Weights of a small GPT-style language model, trained from scratch on English Wikipedia: 3500 steps.
MLP neurons of a small language model. Each row is named by its layer, matrix (down: output weights) and neuron, and shows model dimensions 0-127. Each number is 500 + 25 x the weight over its row's rms, rounded and kept within 0 to 999. Numbers have three digits each.
A block is one neuron, or neurons of one layer that tend to fire together. After each block is what it responds to, as a language model described it from the Wikipedia text at the highest values.

L6.down75:524497506506556478482534507518496521522499543507493495543499490563511513535523528493484515479475493487440527526514487508515534538470476501533484522478530483512503452500531538542506465474521521488497516502491484523508459519517562463528486525530473502496500501468530497511499467498533520497504493493500495441511499524510525495528531515515510501519476511513488507505499473503504468496471
L6.down776:511477510480472501465493542514484492531519482508552485521487487541475483528520526543527502511519512503484525562498529495486506498537475444483547475530518502476533511514483528528497476450501506496481489517505494477524451461511504455513479510484476481525483520520502456485496471534508513507486467495472513528496467533493485508505481533526489496484425482479515514505507505482526531460492
L6.down866:508455455516508500504495488519499504494517534468518508513516539474470498440474488512504490462535510514474535513472520540506532506527488505517533508502507494518474462525476485525481473512499525456578469507494447485526505559501503515494450509511466493512497484466510489494487476525472502482517479516494504521532512512489495486501487442526496481431498508508521482506546520484552547516496
L6.down883:476493468465501501496501507544509518504556520473499549466513496470477473483528524499510493499549517498507497537504511469538524476481474454514531515465495469506519544480504511482557511507492499472521481481557520500473509528464502483500491503523483484509505515516459544495459526512461504509534494523486499519496474497515530526505512526486420503497497531503532492525468486520491529512474
L6.down1184:502490447479515528498512521500508489518537508517480514484538517487467540481495512496521445523528525550533488513499485512533508452507483467497524466534516466517480525510561443508511490485520487518497480512493485493535471526485508483500470511505506474495514492510469525512468487509474483485493478483452504519471502503465533457480500480517478502533468564518529507510493510464514530519464
L6.down1206:527500521482497505536499539517522491500515502485481524514536533499532504448522503467484482530506497505487459520498519513487467456449486448486462561497491505478494492493494500487477514482483555535523498476508501510463482483532462495509464500474497477473486523488479538551503536458463490504517509492514457511491488529491504540508442489514509462504486508485488475542556501534492512508496
L6.down1208:527515481480454461476526498466490534455519497503516487474531520479514575464532514483516453503523470515508499464508549520491480472509534538506470490500473507489512502505511492456453500520465470470514486510500485474508524473497497515494457496469525497499484481528447509486501521485518519517471510498493533472513477491494475504502513493510468477453488498510499518496510515499496465470481
L6.down1285:474458495438488457525569472500488491506511470470518488480514510465495514509518524509497451510530492493496468528478492504566521509518517490520428450534507452470486477508499476505519502504496506477469468511565495475497501512480538535503482473472534497510499473502464514489513527503497496447503498510511463512463501482516504512512511488524484523507472487478537518499508499487509513495494
Description: Fires on the second word-piece of a word split after a short opening, strongest on "ol" after "vi" (violent, violin, violence), also -al/-ial (provincial, presidential).

L9.down827:534516488503493448467505473440483552541464515481469510464505516545485487493467526566517532481513483505435544478507478506483510543518485516511528492483512519509455499483462497522538475518529505479542497491472526477506495534438501472506510500512538485464452498468548491475492536475479472502508502505507519505534480516502508500522492519503506536464539457491508514501486516530498500472448
L9.down1503:493523498491463498532528521510513491489534513512494514491553500496466485511503471487553509504497559498467524564488483510544500514482486547499574436484519462486480498476487514561487510525524502485463492494528515503514506497490452519473498517494500530497549485482507487501537490524491485454498485518492457498517465479496480505434473489527532514507547471517533523506545478543510469502487
Description: Fires on the token an, either the article or the first piece of a longer word (any, analysis, annual), and on similar starts like pro, be.

L9.down478:497501482489466461529508538508473510506472507460476527506478473529546492511496484488487536467507482479510537524496509535478463536525468495518464507510510498507503456500521502500456503536512562412477492475497519481500491521536517479499460448495478486507489536492495498503493527534482517490479463490529512491499511502468480515546513496483544532473490501522533496472474505533478519495510
L9.down1074:520498496471511502511541466509505497503473510561472534514494441448511499500512520488525528460523496500526522491508482507503468540478577497509469467514471506459482474488550514513497497558510507472494485464496484464517518533505431483542504502509540493484491508498518532526514520455467504482512474541490480519508509532537521498562489501427529493504453521507530472487495519531511542496494
Description: The final token of a sentence-opening adverbial phrase, just before the main clause: the year in "In June 2015" or the comma in "In contrast," and "After the bombings,".

L6.down1:558542444491530481453476462510510507465520498492522534476427501519479507492524528496506515508507473484516486469451524540509523480511478496536462514502525484542539485512494495488507458508518478445568505464523502460491531515505510524528526503517506514486489464511502478510557497506498478503506449490457504482429478511523499500505524531511498500485529490539512456487558482494475494530543
L6.down126:478516499494531457462581487494480498536496513501500492459506529488499506535483497518481528494491493525528547502469455486528516491497461497470522506506500466524469479491473501494499508499487497451534455485532514520494516510502483508470535489493515520478522454434501497482479473509519535513485468476515482506457497470513481541507559499501484451521495515506556500538527483525530485505522
L6.down699:515463488511521480495485494526485474516500501498532490504440534523494527509500486478502488469502498520442521471472518480499500485537527486439482516539514530519515473476508496493491502508467476564508503535480475525507539545478475510489545514508540498497449473494480501504535509483492500500507490532482488488508489518493494497440472510467513515523460545514479500500540509508499519494509
L6.down703:483476494508522498482550456500473545514522486512504520557501500480503465475499522497504513445525537557481493485476527564525541523490471500516510497515484507450474475510516504568480459517433527533465492520514499534525490445527543434454464512467458490512494459482520525502506480512513493493431489463459465519507503499492493497466484482502497511500564509507486467511503474526467540556527
L6.down705:556481483515499506457477475497504455525529495528530518464496546459493501500497468479473488475522529497479546488490495539527512482521526543479508491496464443503502454466511490528526509534539473514490500510512498481503470438502516526512500499513474519508471523494528542491502532509528485485482508524498499513510524474514515505477495456527483480492518492534532535513490507459494542496548
L6.down971:486514526490504532467514501561529547454482462495515493489567526456496497496505491514496515502432502525496511478491539527504492493525532492506484507497504493497498471548469502490503541500484487549478476475487503448491464534458512526549447501544509496565504493523500519473483517503497478469524512517499520529528486513513432517453484504468526513501535514517487506518517521551500489533513
L6.down1143:503570512505519497526511533493504499488511504504479524483490530536473522452484526529490520523501547484497489467513506466513459515479508478519529499517512524445536468516453459464489466501486513490523516536493503492490475494488498476543486502464547475485488492494515506515465523499492468505500535522470467503499541534499479505510560512467498538502445531454491506552506501496517541476478
L6.down1308:491503487499533487485509461502512504480505489491504526508526542526474571516439520491465500450507510466507561502458501474534553482492507525466476486538459512496498506509478506545483513496525505465541497486499516520499453500480484448504490501501517523504488498479499488513476507516512509489490486504484540482488496510485517513488483496492534549503470529495506465512486494519480495467496
Description: Opening sub-word piece of a split word, mainly b or mo right after a or his, as in bout, broken, bar, movie, motorcycle, plus scattered mid-name fragments in tables.

L8.down509:490505490511519513477503504524487522509536520526482514482480498504510528491473491485547516503493502521491505464528480496509521472507520486545544497502479545517500542511481482489458499495449462523506557471494513520485501497491491503458501484512503474511527493539505438526456516532525437517529541515492495473499478506532482455537482483557496476506551513478525446529486522455475474523453
L8.down532:470485473484484464504499474509502465528500471512541511500521521448509519490499496510502518468484499529529507488481527442510520499502506538482558490483501472495502482459454542500517528453537449526480507484482489512481466491453530438488502519506501480523523498508517503468513471518529539451544459516538533462443470456518473519510477524483487500501517505467507460492523536526524504503528
L8.down587:494496463485492474489477494517453514510503515513505493484499515573493467534502504491470545504446522523481528473490506506489559526517511494541504536479470501507510463456512474499520533460512509486469499476497512500471485523481500521513476454486461499474518496509476502503460501518503529499514480430482523499439495458481473486515521473511471526486485533496522523531478527479489465507473
L8.down1146:491532537471500493512487537519486519478491505503503475520483537495474510487506520484438498476517504467482526485506503529469502477508478489527470523528516492500483465491530489503514554509528509516502504492509545466548501519491476496490498464531458492529502532493479514553441470524493487483537505479471512460467525491534454507509545499494521517484511489489494543505556477495472486471481
Description: Short tokens like no / No that may be a whole word or the start of a longer one (normal, nothing, none, Nonetheless); weaker on fragments like an-, to, mid-word s/r.

L9.down259:487522509474488501544512509534467477531444467519471498514484514492522509505467539512465477516503468530499482508481502466519495493488498486522487536488534545480469525478495501478494520480504507538453482523438534516476492463505484501459509544535454492481455493481534498502483485472512562479502488484501474500491516509522529510483492498501505528489492520511545527481512472518490517494490
L9.down845:542470498490507476466528515510502491484505454501491502471500481489456520497474482510566485465471482521513495527513455517538500500529540531463501443464524484519479503458502454479486540452502483498526511532494491506487550551513504505495538521453504527488491473480500515493496492515509552500493518529491471470507501485492523506469510483563485506466551470499473460467512529494473484522471
Description: Short word-piece tokens such as r, l, sh or b that come just after a word's first letter or two, often in foreign names, e.g. T-r-out, K-l-íma, sh-allow.

L6.down362:475447495523509504485462490519549505481484481478519507499554498497504508479507518501481508512488479548494519484478468514515440437499505450485518478547483547504475513496493538488509519526467459483511473501489527523484505532495518484532533507531514492500504485478506526507491484496472515466501526463495482474488474489471527472496492500487552498473492511504499489510502516544500508532479
L6.down387:510495478486500520523488466520554515486480548494514502531508483486486434445508488515506537479541482505519490490477455505512454520480508531480475514494514527492557518459468460462475506461488481523518481527504500488493543525453495496462491485503519551502477554511484517457526507479475496549505468497502509514510492488479485513498525520499524482461495476491509498540484491494488503494482
L6.down490:489466493495491494490449480525469516515457529462500511511481496539496512491525512509530499501546471500521467499429550477503511502492510506482534551514460530467496506463487475451496505513508496487543508527507506488516495501498497443517503529518528521508508534530495498510485479491487476483492456504484500478505534523463442464528544529508496536464511497479487462512510496515498473518523
L6.down960:487459483483559431532541485517510506504497464452491529474469494490527494517479541508512474530490499513471450512501498478529483512506473477461486485466492488525535503522506506545474504527491509509485484492539533545511511494531509493486488501496499468503475506532500520508453483533505496461510520465503467546519468509523497496520470494462431498517515511482488443514484499521503564483520
L6.down1032:461476486491517490506518500463494480524514510474447519509515560485510514544527515460489518461508509504522496496478500554474512522528491507493511462459491488541503452445513511530466506517516543478489495537506525481563464496511510496505505519454532511467523484514454496535517468501500512536507482494500475471541480479509461496508475479522497486534487535464514506492532476558555476495529
L6.down1094:483475513502480539473523475558533489508509488504481503495488473520507462472476463462515498507508489485505482489471508492509527478528527513504536523490537458491554495521482559516471497462497468499479498505535508503484545520456498511544506492494495466466506459522519539493478494501507533484487501501513512532497480500485464504517498513557536507518481516492486476506455510476456503471540
L6.down1234:546500502465507522531496520486470515517470523502511511537496488508541461457492545537502489494540482501513489542480528549501514515500511478515509529475521484515519515479469451464524484448460498491507502458424507508499485457482523477489502495509532537537460535516436523487496526462506473490500500517514477510551521487465502520512494512517492499490523471498543482499474511509500494437520
L6.down1314:529431470488530463441495498500512488556462510496480528527506486526528490510497493518505548501476484482486538477507499492486472506506492524501482488498474496481514548500541482536514536515506524468472519515531496489512492539535492473508460528467497472465473515537476515478525498524497506493494525514519463534504520535522467511500497477518534540498530502505545495487466515499501451440510
Description: Commas in prose, mostly after a noun or phrase ending a clause ("In 1988,", "in Orlando,"), plus thousands-separator commas in numbers like 11,495.

L8.down129:514457547502524473476470501491503494517511478550518506485484502515450502529475520509507514440505514508489461501491441514487420522523497476507536491491447479508506493444507487475479510496521481522519535479509507525489555483531525520497511541499562516500467509495505521471484514470478511498483537512479519466507464442497452470517501523510496469502475556479529510521497512495490510535466
L8.down929:492519478511489500500541458553471461493494522449500525506524509504541461483468533485509520517540539489545461523497467522541504487495479472485477510529497509487517480472498467516447508475524489495537514515518477518489551482479467471484487502488485526565492512519516494528527503485470520458520557490508475492546468494480536481552496552510548459488456509510431475509536503547504491482485
L8.down1063:479517498502490461489540460492497536493498526445487522463530528524449512536544526509510498526502466530494483527485443536523511508461503470472480497505541477478471462473491491529473497478483528493507482498495469499519471540478502468510501480500512461528472465537470480480542489500488483517503456498473513506500488511460483517481477509499523472493538466526547514467527417448491537526497
L8.down1251:453483493522518508530539530464507512506539497522483531507485500475475490498519523543505473514535526489491463547524477482476492533474494515482533520487508509479523437506525494523527482510516556494473503490520500512499548487484487491467494515476506491487509502483475539497528483498526498552509508511483466522508493483513491534517475537458495494532484495493485493514478460506514499516486
Description: Commas inside running prose that join clauses, lists or appositives after a noun or verb, e.g. "the lakes, streams", "phrase, but".